config.yaml
num_hidden_layers: 8
hidden_size: 832
num_key_value_heads: 1
vocab_size: 50257
norm_place: "pre"
bias: "qkv"
init_std_o: 0.0
learning_rate: 0.000515
schedule: "cos"
dataset: "wikipedia_en"
MLP neurons of a small language model. Each row is named by its layer, matrix (gate and up: input weights) and neuron, and shows model dimensions 384-639. Each number is 128 + 32 x the weight over its row's rms, rounded and kept within 0 to 255. Numbers have three digits each. A neuron's up and down rows have the sign that makes its largest values positive.
After each neuron's rows, "fires on" lists the tokens most often at its 100 highest values on Wikipedia text that the model never trained on.

L4.gate433:097138147109132116164148078098135199143102122116125174110047163099143209101134155129095168181120180111189152079129124140168149082178115159167197097147126156164171144145119141079110130135122113110122068141126152121098130149081136143161151106151136114130214174066182151102178147059113093130158120088099087099085131105130127161105122148133131093158093135093205065110130102117142134114108088093063086101129109145226145148163184138093081127152190117148134088119149136116158091109127130143136119101104161114116115101102086173119090088159166097214144180135134170123062164069101153136131138118075147126136143120118108127160181137067131131100137072178159104147144126154160154186142162173123113083071145076075125141142123100139181087111122120160139149088173111158143132140140104
L4.up433:166159176149099103149076114113144152099169102110091138122178124112181139107182165107141066144175143076178148192097093175151144129123094096135154144117112160076123106190156154107164122127100143098056117117111201088166098079122113142127160135105199134071129157059111180156166102123136153126072132156127150104148097104186144131142118141124141107128119055168123097147190075115107123082113178145145157120107169154137052076132186177066113117087122113098112113152189163162132167184165078088105187092166151117069118115128103119142119119191088135145138052181172136104134108096141138168128100137218150152079170169159131118123126131146153147111128133155194113072178161140111165139100157118121162148084147062149138174104077100094105139089124160106126126103143149109129192146154076
fires on: "-", "–", " Preceded", ";", " died", ":"

L4.gate1963:169096100114121083096103118116150158131166138090139204093133128105089178108115223146168129184121121110093180090105134132174128153081138120108145162133130177149176118152137169137113128181167075106182095091195128069079095080117073077148140124146183144115083165136141104156069188122145075108133145114106093126122123181145133168148139204143115147088145101100187087061187164106147111164108143156181126146116102117126168137118180083128108133144105199057096116158102199145129102109094111092079169106139069087116143101177122142126138169126107148072177164115069144119122156102148152151146154119170085115147168198106101127177121133178169066142119091136182085177140140128153121152114157165091069158117118152122132138152114103139147106117093144107119168084082108052159115128147178
L4.up1963:189146099103166114140137141147089197171096127158136082107145160141174106222157162131144129114107158102165132120122147085146153120112116075075115100177090126170070137074146176156122136124119157102149190199079143141158187138164135121082107168157095071169121112076074099059168154114121137179095125134189116089160129119159075137114127111169140157151102152124109092143110111100143157145123094168103066133112140069134185197124082165102091167144181195121123132149147088127106192092078105143117084121134128122114173136102093141230203143143084090097111190172110104158187158146108133177097147065111116111119161108147093149123161148124106088169137087136142155096151172097074116157145133134166091117124203121140130125136103133117073129104171137098138162174106187107084111094146091
fires on: ","

L4.gate2281:118184108167069135099179141134156110111070131090092165099207156140173105062131114150136097141137134100120161139143141115160130140101074137164119116131170157105137124099120150147183177099087107101115140189092111119072128179179133176123076135147134109163129094122165149084060116125092117078138153175175147113129126146058139081171083083130162183110185079147155154112188094178177160120094100080128099154147100107109165124125148092086163127117037156137142191114218149142126160103138153134139103099134111162139095175113129154073118072096107164107121098133114172110145115183099145122136142112086131092120131086096127152123116138174122105123174227143106167151124095163098122109076166141133089127117145147140070110087157130127169102180149189141126147112148133112113066052087148
L4.up2281:082144114111069166105106108148143162195113186105095176112157117152157115136090167109162117133130133065208161145100124123118116167080126127152148141187121156123119124187136120118095192117112172059150154149045160075127094118181082125066078062115123133096165114106176165126143052096091113111100144147150137164174137094159068123148161144126117168096133082231150151101159196125151067101080194162116109082134076093134173093157152126078096150093096179104101187172125105121186186145114097150120156149142157159146135116178132114122147116090046130141141110135150120133132093098083138109087095113173087099082134098131168124116130107142074109108113087118127115156140170125078114177131146107072107134139114073066120141135138087158084106085100132141148184131129177119141162167127106
fires on: " ", " |", " County", " county"

L4.gate1004:123125099109179133133120167116137127141141176139145117113080127109142141140165151143119148212139151150126072099114176120173162143117142090116110092124158093178117162140102158126091167158131126118149108094176094095165136117125117150075107047160118092133173157159145161093118087104089114163122116120153100167091145132127097141143146160104156088168138164186185140139129152081101138157133140069190115116159155107160129159148166139148126162149168077145082141116083126109139142160179140168077086093164167149203112129194068082124102167144114140123140093140100189095156200132143136097095149165133093131109129120122042193145087170116093113097094137100127092118119209136116196155122159129118120131136128092114090155145128124121059123105141159148181167116059130142198168101189124
L4.up1004:142145103116125122077140076126136113126101109153144163114126135141150077126129128118160159163182180153119141163120190110085120094083128169121118091077168064157089070132111178134131135165119171094197144156097104157196167162148168185136187161199116122154164142113113186134109117164118120161150100098130146107127095215156114112097148112157132108147147191103070145099165136052097071167088100121106136131172151034162135161106109121108211160131071078159103201076091110131117148137175118102126141142105171083152074153102145114082128179115140127062115160125131128104118116139105152063126148134087150141173151082126086186107137163154123121118104083125142138145173120153079143114127156152178067163048082153131130080171137102131084114127118122114154200167096124169108159123177074
fires on: ",", " and", ":"

L4.gate1503:151126145156126137151027160127109105123064098089096155095135139172115155111074160095129117127138091120150117127130067151182187099099141152125120117108097045172214156107153097089104098120151086091138127088192058128143064094116088107114155126105192099147143178119085122130180135130163113049076110134143103134126127146167107157187184175140162102111185129087101095105121159093078122056142101103081075102092097186097105095131155061113112123111108131193120105115119145064149139079163115103108158093107103124139152074159119107143145146160131166128115094162112131094157175120129126110087135192179098104116126131178101047135142178142175102133117177121155149108146149136122085094122108136142157122204105096059108188059094147105111140098191160100174112030108077106111147141149170
L4.up1503:102167142163172122113103107054063121103075090159063153094091205122131127112114107110084117102096108117142105119128112172138147069120115154141145120136168121117169138146154130097139104116104109104109111123117143135139148136146121115088121156134133075141153108179113137081202143095107130148129134123054142147153121093058071147142090101121143101081141151142121099128105201119096093128162130202103154178081101211104082119090157131136095141099097110182161163144095189149184139104157120141104133143112141148122161069115079125123097140055063147077119162153145109074137116154131100117131136135129176088157172080127106083050129161131119089185176113104131122132128142119141094168113179076163213114131133108090114136113083141167145089141194109139123132106116153068096126111160109
fires on: "',", ".", ","

L4.gate2647:083146129170079169118150154097156110112081120184159142097092165090152158136124088133149153120194092119128143153137123137131151063152143149079065112160170031115133173122149141157116126150155121155158113163100141124072102087091055158148144130113166073142160099122128153191166089200117106097126130139116152150152120114083193079139113108109099122086138127129159138118078189125116065096127111176151115087135113173121132176192162096144091063125096092120101114146134096112093134152098157147135162165087099130150104180113071120127151079133160100074092078064072170144094108146168119137099080164192096169137092123128108073133117107098141162125059201161091103100096126123135128137089173133101126123087117100101118102108168145220073074096195176145114182132226038126072059072098150
L4.up2647:132078162136110073112143082134098073139064131157135161159085135115115145141126109144130151130082130128184161118142055123141065101146132139115138096174180148147110116113138114089109135131142143124212149147125122143128110096166145157093124117100106150156112137169245124114157121167102115105144179144104149151171120142104157137185122118114190134119107141153110155107104173118132128091055100159093103122128152081107093158072192081157093191135125159076101159101090105095141173126058122179121093138146143125082152150131127125115023089095122139156086105125129073136163142132095159122101139097121137156176075140111134152102043134145151093118146141157119116096142111106069068054116185106138197129128105102121130085109152099130088062110166120060158127119133129111130164146137168
fires on: " |"

L4.gate159:096151093146130130164142132112113125091080207091154133168098100095179110078189080070126117092143080135104134132147100123175113071144111151165138117101155107143199177113116060145109119153199137087118115115153161143121204130151098101160142098095141120175082130068131188150135128136113108130084163137074127124146119103044183054173107131124123093069150117146140113140092185174194149156184097103108108152110067156112129166119130106128094136078103181141152144049146133112121086103104139137106093159150068154185161128149143117127113077150150135128110098128056100127118144101106092133089160106202163147104138164158118113061135174167085136130102151113160088142114144161119203133075158097175157144086138102088155138121151074182199183170199175101169092097117132154097127121115166
L4.up159:145117134126174120171111161137100129157121123209168128141075156175138139109156142176117116128121089127133109124084128121157124113142120137072171123099078099202132171193145111155047157110153176161099106113146100194088202150059094085107118038100143166127151150091102155086080117130095170099097154172173161091150105130132147124143107202153112133157159221137172144137098134175141192180179163174083087180101172188121114141085054138092171174188167152118111157066128114124087150171121120126113086168106134155088117161111115119128094074068104142153090092135148056202151090124144136153166145121132115169093202114081112127153118115112136130140169090160146123093118095136112155076130177121173154112116110137130056124122138141116152141139117069028147186151155113166149129098141180
fires on: " |", ";", ");"

L4.gate1332:069138086100105118149153088126126152200148112174097097138111111155145133182048099112145126065118161108108126145182134143178104150159079129156174147176083154101188095092109152129156091197090113110147162156107115165125128103181125210132150090186171216180150159081133171093165104102149149049165142157133146093138101145152116160103140109121136138136049119131125100114124043154134169118160147128045095086192114149164153200102124125180152164122086053086146157156157131117168102092122087122119090140099138156145162118149099122178184110119116149156111155173109151117137196152157148142078095155089146111138114136111176106125149167141096128045124099094077100156117141176148107131154148131126127121138145091119080167157126099104188079137174148107089150125119196097128106093134122
L4.up1332:086141126084156180128088156163106199070115074152162139153125157178098111112133147110135122096095082114103127146139135136100159059161136084118118142074097147151207142161128123151146188146122123098151114141132129168097106098126097145173111141138167173134131125130138110224143124131129128106071181152172142112096150174146136114118077085115141113163165095147104132132103159162139104114118177144122179112120147179149088145171154131062120153103116117162116120150140020115081092143049088107152088108052122141119144094129132076057132119136133106160164104104116124122120095134157167165125219102188092072087113118189102142121104118129145143147202125210184172107148133087090125112124102109099167136144078164117112141091102166183116121129142167119098128143155076131095079154148114
fires on: ".", " was", "-", " is", " |", " Is"

L4.gate890:246150105127126132127106139134063139118115190107117132123138153116146100117127100119147159127138152165123071167107169121146197070171138134126153126151174149132163107111148141142128124144132111181113138135083178080072126129109122077120116074131162144128160170144155156115111147089128120133145096137129065091138113158077123144156128126097093104142137148177117135135132098085117153099082080166103136165098147173126099134107175127147130100138201183132143047110138119100201117101130073135134149111112167172145107127105112111140063120132121153121190141127097146078142115125151139142170110163084169123160161145086093200112237136125143115120108195147147125167095192140138097147105128165146098163130051178151120088112109102118160110138117123160089148097143120102156107139143117
L4.up890:113120127137174122146103138168175091150118093102110086142122102085122093125154114117119179085100133173143140110138177112150146157162042134143138133174154178113138141168127101104135142137126117173047111135152168132149157074145165141150156040072163161129163139189116118054065123144122088125080097151104085154149117112166165122190050128135107112138154158062138160145125116189128101143118154110103159133117136120169088085137144144149124066130129193174148109125124069101087142175195123097114141105096141175099143086131100153101171126105137172155115132137137088190106090096082144115172184125173147114093149143064140065151180072107162204136128097099124124138078160178155084087175129143165132139113128130155167113099120140101119128079141147230137117180133078184136117123141129
fires on: " (", "–", " or", ":", "b", " |"

L4.gate1685:138140175156112119109056103120080149121096105161153087101094152132110120175087086072084168206106103126156123102070164108163150080148157132127132069152074041157153157120177064109100098093129135086092136080126091149155141193137122070123115106180120059136103178092128098111183124167128131130120110167148155126107128059114118158168141142133211162100076125133144149088100096113142126074114087161135119147153146162146086135146123103134171138095171101174140126129176141091124145121117139147131133132084109139103149110144061126122185200153145151078071120144134065119101215136123160046092122107077132129128135111188123124123191134106136083136138117182178106009119128129157162144066131110169157138144124103125094163105081171207121148101157104143112116042203116114098114140155132
L4.up1685:131142118137160093106116070062099121144102132140146113177093177069102139081087144193128123073107107070091158173138110099111138122129151174135081097123093121107147080114184114083157075103172143083103146119090132088100087100153073094072093134120148146142131125135179152124193147101152162074093062155110178152139180133110079139101106153140196084083161112146138117085194109122157114114147156144126131152122151168032167102085144169129093124120196089135155146108160132124111142153139065114124142148034089168102127100066176113126130147091090167093106092129146127107111119136094119090102118111183126130143118078134096093100130116194137118139106123154055105168157123104118117143096216100087119115189095167151146109096135092131139161110133144142129094112177089060118153143160156
fires on: "',", ":", " and", ",", " |", " &"

L4.gate1618:166106171134167170118099177167144159118089155083084124161165115116132147134148137126134143141127172172097152119122108149123088135104115061112108164105143170125181127162143128165184148038101107114088138143095108116163121121133135053094109107112155056145104102113151142168074152136113157155102139131113108110084083171072106129130154101133126142147138101168140155160150140176151104139113133191082110117093181118093139089160135095144114129116146167126170121069185124084119089157099102078169149144172142161098170077137122162112094118134093125195136164150098133133133099159111198123098140121132103111151139120137131160125151148149115123121113123123136103084144169134113117143103104188131056171168068207151120152160077141118191111123163130196160178136153196116122102185055096
L4.up1618:150071161174142098136113115146113152113090151080082143115125163162133165119096111113108124116142142134110120153152119105131160126179074145169139147149129106162143115112173128131171036123190082083143124185107143091131159190172083068161100108154129154152084145123151138147147157133169140125091174072078134156133144094093120106135141094079133070102097111105153158084193126183094141132172094101142111116106127151131135109029148101089171135127094148151135174181154155095121135102135084051183183111153069141125106115111171149113070085155164123173176160084068182057086114111116122099109127120145126187138116095139139111078124162138159125134127097132115126135129171157168187117094144126121104171119115131140075106143126129159167163134133153071067131131129170123136113140122162
fires on: " |", ";", " black"

L4.gate1656:115139102136161126134128106103173159154144131139137197149087133086126143159159088170142180122146123167136130117179100146151097185163077076118071205145163091135156150126145129115147163114125111100160111112146111179105139127147198138136080125155104121145128095124119139100138101142108145079134149133171068130153126106159142120197146153142075056073130149175126145169126100145099118144102078160129101110070090097104137121136104127083072103150123171128139189087090162105133113121164067093085168134138139160146135135132098142129096138127155101123101076201156129125151127172154124128099114120117143138170151146142154075098088087138089104137158168147143118121108153124121177188191114121075121088093103154136156150084123122139108085113130167145178102103165130140200082054121131
L4.up1656:225155164114167113154149154140108135154158165094037166109169101144109166100101163084183109156107114044165093134086153063103100194160129058156074138137087118167098087119133070117090107145074126136093145112123153150113130148126101128128108132078153161150082063140145117090131031100151151105119098125126116117105099120146118142116147100116115141103146132080127090154130159146133134148127153089169124127101097100139131122088074114144149087119167118092136106169156149151163167110049117138147129151097137110132088138149122128133164142149124122109156076140149120143141145130124131114113102135130126126135131112152088086114121180085142113148168126106128149110102147093177177140133130118112151151131108140104164135128161145116095165139135139119130080131089092198140136132106112
fires on: " that", " which", " |", ";", "1", " such"

L4.gate1514:116102128163130115200063127153115158119074149100074077104101056111150123085197172134125130136162119058126122130107071113168068173117126080131089145129117077137121140107112133155120125133156137140142085102132152113130130069109118085183082164149094119115098017089120192108121144146147073100112171143134137091156155137076103087138066171127116178137101145151137130144109038103215080090137095139111162168140133163093100174108151127092130117156111174116128175155164145158109182205153048127131087121117136179112121127211098137130158087132078088141151124100092106182183155203163103138103094136155141127156215146105132125109143119132088113133133107135152107157157120101113068164127128082150110153117111188092130087110088159127154126084155184158138176001134112163116095129085123
L4.up1514:136096078130111108143136176142088200146064090155174116121084085099216132198142146080157136118150073141167152135161111129172117103120068097085148105103122150134160118160115106084161070163106123119113089160146185138137089163069142135144137066147201169154113074133154156141136195130108138046098096117155125100113086143154085149075137057086157108062162139132134106092108204132097146120131134170142069148119115138103167099052140172110157088140109092133123090103124173097121095140069114104143176110193173180141142110094125161185179124124106129109084141166170149227091133071134121101134153083212099118095112113154172098130118032103182103124128137092079123135088099063208102134174118148132120069098141099076137113097128106156127103063124116064164134123123126170161126123132069
fires on: ".", ";", "\n", " |", " (", " No"

L4.gate2514:169126175162147130111105140146173188129128039142136144134132134098068139140088142131124136122117161140138153118072148123147122229140183168104080111102057095134124152107182105142135136126137105073066128100108058068148122186141149105117159155157165070120144136168103138091124114029157056133137096141132091157139117174121098128118075137135143130108116113124131145111149103081085148119104131114109107111149160198164178093108192147135189102146152125137151136199133138092094118107152064092129101112127150167150178160128149140158160146166112198107135116163117120137079139088163134137147124120106102107126126120155083101165085153138128109112130147152125106088127184083066084130190116073126116142186082059109119149126138155153175104120146151121126177100139153131058200140178156
L4.up2514:152166094166115141086114141116166081093144092136103148171122074124116178169138072155084141121093114135172175148060156151079100101096155207099150145105102140075103093149200104111137104127146082118109128161139152087046130165093147091142175135159102132176128154188080116088136160105119143146161135125043145152152155120135091160091105089125131157130102106167158130118122120053102083165087172100123167157107117160156168117077136132099136126180071151104135175130131098135139075126119089087130182151128109162117119149100116106143135131134155146138120121087083075160109134077154136120149102149136058198069168108101114107135114068092123162112121106121183105166137149124167114098179080131186120160150133144158130111087129073144099118155121067127093164158145109118138125172109082
fires on: ":", "',", "–", "'"

L4.gate31:127118160142101129074093149135102106117125072109119079166165092110184105109149140093142159138104156105064134086175139131174088073161070109095114153130096156104145144116153168150121108157160171082138099071120140109151128161135081085172130110127108112182106124139114140115123136150120161164147103143162143136083136147109121156098124170125074130156112139140147162133154150111132102114114207167136091120110092131175140162132174081196181127193143201111127088186149154162159176126104121123120146126157118145122152088080119111053086143138148153162184111055074126165110148120136164091154132113088154176070132158076117151075203120111112105103095114148184107106123141115212135133078100159096087088097059086109063150172125137089150052167189099091108164124076146172082144160048087
L4.up31:140120123140143124148127108107082144125130108138094113131087129138147181135132117137135065089135117131118110122111130104134126086177127134155046148225125186096142136123131150133167151164136183077127114136162056117167166128203062186113108110088152158156161151174143146125091115130147146148136100126134116142187162140122140104107150109110146154170093167191159154161079135122094092125144170118142093141064163104117161143056106165105165087096114158153138109172127091126082140152104098157052121141078137136188104181152103133167173176136094162144113160194051167152098168090120146115113158077078124125078136203129102129101132124110153178153088093127153078084028147182185153163120209125105117137103063168138120088130098122141143127111136122153040082133121134224070139140133131
fires on: " |", ";", " to", " reported", " estimated"

L4.gate600:110091146125114118155092157118126141136134106188113128112085098160180161148103071121134172153125115138173024138138164120133164131149099113100092122140093104080165157172124112193047159169155136076139125072142146068118067121096158136133104203128151107107101127107096153142109094149126120079130157176205117162153118112127081069155104136140149137152088112168137132030123160160160063116118134159136073092118096112117148173125138123139128080132147116140146105180136137107171124163167111102125103116117066104102074145155131155118150099151168121177138136090108153170106121162144133181086053074110106107080170131122152094136080140130161110140119122171186131150105135127110087123146141160154130173129146164106137115098060141075139099082052153177116144118123123130178095132134156
L4.up600:162165168106136142199140081100155146147105197097116118129165113126123128121065189092131178095136093182144131149143117100145149114123125116117148119117136136139112163142117167099180091139138117164133159134058181116128117136148169136160138151112132133083157131136117101111113104157171105122175135136114187163105101090123140117107081096087092093138110113106139162139093109095166155167179168162094165120151142135133135131136111143146132135135121126146109119109098133142172098097067121151135128153084168205146150160087107223156125101085092087156104120127132110142132070102130108171176141152153056087197136131112090130161074168077145145135099163127115092098147141089077154124113164157105171105141184121155148145182095163106149103126105074043144170162107107122125144120146046
fires on: " |", ".", " Total", ";"

L4.gate1901:079125182145164147061179126123184127135119093135113112189116142147138098174120142058145156096124129099132081085121081133146133116167145136161126143148097116143141212093165085130098142148105167143084129081178139168141072140131099096160138132084144082084119168151099176184122075142135108126164157122126145149181113101109122116120131130116113071087173128120097173090131140140143128095169107209135141158059096145124133155156140103171131152113150196165129095143158149137107112105146148166186084127165128138129183078104107148153235114159148159162064136070099095174068179100145121139103109111163123135107110148102178066172112147132146161136170124186100062116117148105187109135111101114130096121140133139125084164106109118167189090139146166110115148134207070119142125120089224
L4.up1901:109130181092127078120130086165133144079149130161136113152164112133130119183122137138083155163190138118147126076128124109134223191113176134157123094147160158142079100160180067152140139144174141120172085093134098106170161138139188138092065122120106060127111107095171138141141075224117144097143129095131110109100139181124173107125121172094114131170055108093144149188126118082117052161088119170119143071164130154170107084137125148130135149155090131117114171123139113112200095158103153138166142113134082087150192140173097158148089089182129058081095153151138125113103144104075111118120145127104093147115139170092077121145077111082116108149142086168136126111151140135127161154119131105110129113163141109069142147116071222126086185118138138131095124110062174143113144107125098
fires on: " It", " |", " it", "It", " 1"

L4.gate583:163080154161130147194132129090164134098144186118084080133111197200122154071132118107119158112171077125135191157092101145184094079189096080122088115124137163164138158133143085153127155112080108178117129174108070150160116106115093136183130157139133137103058154138118181081139129132142137113105086125145092119130085109117145109164144124142188125109110148103111086189134131137154140074178102094134118121035077170154121114168151100148120108150104156120141133130094136136130200162113142128111149115178154118145127128140138143105160123165059133095170083164101177137116120142119102138114174140084140167123114112157095109097127055139145122123104138122204153135138103105088099145127185145123139132160108134078176106105065114107075164094169113118137135117154047169143138090167109
L4.up583:110080153159104165207134109114198158145148078124170110125148093193088071167176178078142125148132120118107093128124093159075117090116122133240104137109089168165081220070117126112160136105179177114186139126117106162108153167181125144075124108155085096126116121149123129146183091177142136081135107148120177157086097152141186080142142136134104071068036166129164140228123080134134154142127161152168111123106161086122123110160176116137140044130130150124131081141154103155134100125130080121082102106096151093132128116091183115165138065141152139121150113076093113195160166096117110124172158145127111186152073161108101126120161135101197086156100064089123099125123126118112102087132145128105150133163100091168062181120172106205154148161120118066087114150112074112103168123173115
fires on: " long", " time", "-", " longest", " Long", " years"

L4.gate2098:194136239126178107161099114114076080145095198094112134131142106180026118070094134141120097160124195163127081123144096123150120106147204196101155147172132136124161113109101096140146098186116111166069091071096124114125147155138150123144103141106139146169131122139156174147134109174120109095132115117156089155076141156117179155063132102068123097169090168130138071123100082164129155161088115103111109135171072125142139080083113132202138120145164170138124038133134106128189129106185225149077110091140123159160190126169171193159086131157166144128156080147135100147092142175099124137190176194164203110117103188119126164084135170192073109130114080128146090122128138116186138181124140107155143102093108179125123178121176099112134148160189081077147147064161135144145132108093123
L4.up2098:115161110108086156140116132095134110158101124116147109175160106143125102124156085096119150202174072099142092141100089116156151088099113153155162115118153135119119115154132087151161142126094093095135142169135093132146173096174140099129123093104128113064186105137076138156129159116102098139140160154122168128132105094113145126136149118132112097131109101135062123120107104138044175111124165145133085090065204099112166153180150171119124107135136117156100132085152107132143106184159151083119053122132172150092096201095092100149120168105148116157095127112156136168157099146152103180089172151120112141081116118099075178055101121098139143174200068134125111138141150154088149099180112153148102132119166133211137136135137144122077090077072106167088133146115179067187145108132118
fires on: " However", ",", " but", ":", " well", " fact"

L4.gate340:126085151133137115122118099126190105123132149135099094169150125107129154139112152155158059179103137103133132120134106125153139133164117136145114149141148147119124043197139075065066117193162138111157110110115115121118122132110096093150092074091143100102213052150103113086052082134122123163056080131084102118114178118149144136149095124145146123117113089138121176142149091140121109093141093130115116125068118184108106087147129129125082111182170136134143158138121133146091193124171190140067137105181116152165113139112151135112144120140132110180121171083152093175108136100049138115159159164089139127123124138159180089163182166147155090152122116145108116141154130127099183171084110109152139099140097160070093140074153123137117112140108117089179131107091112110162182088102140
L4.up340:080178162092134083135136108180137128130178184122131127123139180131159135128102144082123082147104133104179145055170102109161107084114079172111197103127137138142154133097145081129136094088151118170086059100128123181163157103106087133106120132104098113157145182072137074175078162137083096141098163134169102116136136176159147166155094140115137144117217176044068175174112153161098129167117171124152126147121070105148084059132131146080073137110124152178148123140149092181104145137176138151119082130161185127110141090110180130135154130092122093136121091135143113095123096071143143129087128121143146151092100135139132079178083097184130153092114117116153137071103166193130150129106090119098158132048136122081206177140173199089118146192100126085114127157095091109111097174161110
fires on: "–", "-", " –", "'", " —"

L4.gate631:097138114154083104144145095192123161087109091129139126110094135101142119061081130091150068078084083081112146148142062124113152141141070080121150097139153156179147059078112164109154116158149107084122145097081111145137138189082134137133085109188122145159116095102166096108108157114082090111114144130137095120129151130091148134146160093107074140117154156090138091094183074150153144100177059149117137136127142177126111161168128101136124067171151168134141098147136129078122169088132118068147101109136137240110137155131101167081156130147076122162100158152147117179126117153117139172102100085152190110193157150150140066142163130140123088138132105138097081144109086128127125143143111103110079138135145153179065137125110074149163066113149143139139095100178130140074134140029165
L4.up631:143109137184074185120177136126188093116161069083096174112129147132101115102191156139155131122191117133144141180115131168110130119138156188112075143121112107123156128176128048131176154170191125197071114123115094164119165061157108092198157174076151090100116175102089086067116178147150127137132136134200138124138111102151180067156140103151107189115091173193126161121144115088156111202115115138099169112057117151095078111100197124144185124116075198061157107166136141138139095124137124104094155157133073137040111155148098099199172112121108201081138114177164114111135127149139114142143149144149132130151126127143094138115084135101124123172177133163162108156095156137081136155123111149173123194103122108151192063160109127150105102138121173109201168117185039159141116175152146
fires on: " |", ";", "-", " "

L4.gate1614:111103147134132131219091086144160134092057075114151102176150166137128107078108152123149161157079161117135177092137090127185098126126083136095110109100175144083116153112167121154122146205130095140128065166126124090074096098132136100163126112081088140124166146063120164104131118125124132073092130111170143160161151187061109081132182170104135136166166136153107096129203139090197173106127158139106072111125096169164158126134106144143114136200158133135140122112141155141135104149168120144162135138115136156135151150107062150097107098130143142150195108119131115117131151125166128115112230141115073119172091140131129070099146145047155090156070175134136085153161127134161093093041103137091133077078014108099119174148135127166111118105137111147127135119149144102162151145130130
L4.up1614:107161124122105144159120107073167178158133118206096141162132157181141085127136197025106130094161135143113129180079104153124113067170170103136139119077101134154098157121127158066046144175103185179087194134106112110121146098144101170155096157127110195165035100120177112174088133135081225073138112152144179145132130151161124084152088043129152134115104138152071132124137183115103161148177153089118078082123126084137109106120135103161164111072108160143145134183116101095079159126110143147134159170093163148141129141143112127161085153146111103122168082117086105103149086144132126143083170120160109102133144115158186141056125131112141142163138131150134141149136132110151143178085175082171129080084163120125107129118148131119148085125100165151143105144141085202121166137125137
fires on: "-", " May", "–"

L4.gate371:148172124129180152150127143136207118153131049176081112212098197121075135107121095140129164104154136120159174059161131071111170138133109175132150130162119156150106140126140147176142099120119095102096139125113084172126152137095165089145065114150113140132074021140087134163095128132125165138140156142213158150105146187124135157154126143127057122144049124124130197170130106144119135125143120110122176091157113074061155132143143110080186120116188137166099132065087108125138125197159089099183120137117101151165144149115138113160111132133079130156160134159094107197148148113123157131144111162120120144133131157145136112170131138105108090088112074105087136158060165112110149107134154191148064098163148111168144136112186089182155135156096128189095097132128070075111126067075104
L4.up371:120133106164181168067147154070187160151137099107133155069142114172102117116125140102097136133148201094126180091137158121142125154142101080099163086148100098126147032125167126120125139153123134130190081069120162113083105155134111155092126104158092114128164105087142084069160109097140126131119110104130106082069145140142156160116095175154101135157136146128137083160109142128157205147111114124167124142148152167168106129168164208151110156178133135203151109111136074123108123109114171230051169079163134157128134118144143133086122068125098065100146117083103159129104175102104118087093111126118108111077181122181151128094149153106117169091100162104144114167108101157231156105167126154165181137120077163152131147044110140100159117121130172117168110089186137110141110071106129
fires on: " which", " where", " end", ";"

L4.gate2680:111098117121178140130098149165112159123057088179143173128108119127136144159112130148136122129112148128130176130118115103155168100122144131095117097134123116108160109065114135167090081171161071125149063032124052035130134084126077093124156126141181103128128148091145102098147107145116098140107070158096074149138118121192099114133112094093109122067141056174125114146137080138137144090144143120097073151109133141132116138098123105199107114103132148089138073096178107123121122133117125134168180066116092112089123144149114105050159150179205180121166173102094106061135170159155108129132103093062135086093112141128165109104122207084106116168100123129164075146120122099163116122088093108108202180136133108136053138144144134168138157159165079087119182095094142172124097126114123
L4.up2680:089161167074126132154092092202105137157085099171150131137126181039130163136104144125127144096089110086115160140051087113116193144111110177133122123152170148121183077091135081079131176107146191130133159104110091102114143121216172101122038146122112135159132139159064133139102173123110096070160077116076118132145088138058154108152131162182127089126154130110115137147166075135131111128096118148066066120200111095170108097135154143120124120054155097142166190143152134105095142110063144140109096099172177161127135181093124130101156164101133168108103181112164090107159056119200105222062122117165168087123178111169083106103145163147165196113089166146125133147076104134127137177105125108130127116122150197174094125152152143165154175081163062144107161102140141094160084107100099
fires on: "',", " |", ":", " –", ","

L4.gate2467:204103095120191126096083166149093146169123126162139124098176205146063137081124139134132101165125104081065167112090130155135103145147127145117121186140069118113112087131141160106130146151135150080105121125170089073160134124106118031119148221146151117138143146106070100084106126100043090110089127152094119142136097161100140131142139201119149137116140096144149144075136122111141216109093133168110120164096074144114152139129157152122096103160154094110132089157124136142091102104139160115136094115107090152036132160066127088099181151135157152080058138105088108102100148164181178114073111162151168175138123129097129075163110131128139159147139158156134105093105070115177094166073172079153114172082124144104177170160123096136149196080120131084185130137135135164144146190179161
L4.up2467:102121184113095141144100115146133177165136160130170090134130186090125160139110111116131093116116166134123155106160155158155143128083122130137093114066099063158125158095145114095181125144177186116120117126124138128113143138115068114135087079184147116149116127115052111145140100161118122090075109148123087143136140148177080147081114110064195124097083111094115173141123128147087180083090177177112105166203223185102144071112141150162114146094174089111112120115102108097125174144119044172136102141100115120177191221091121216104151137086111173103108147140104139140105187101125107103117200156117201168168072153121100146082175150114140112039101155112078119096066125137147125155108146157181109143158141084174136158183130138122113093178133084067119093094217095225123158116164122
fires on: ",", " (", " &", ".,", " de", "-"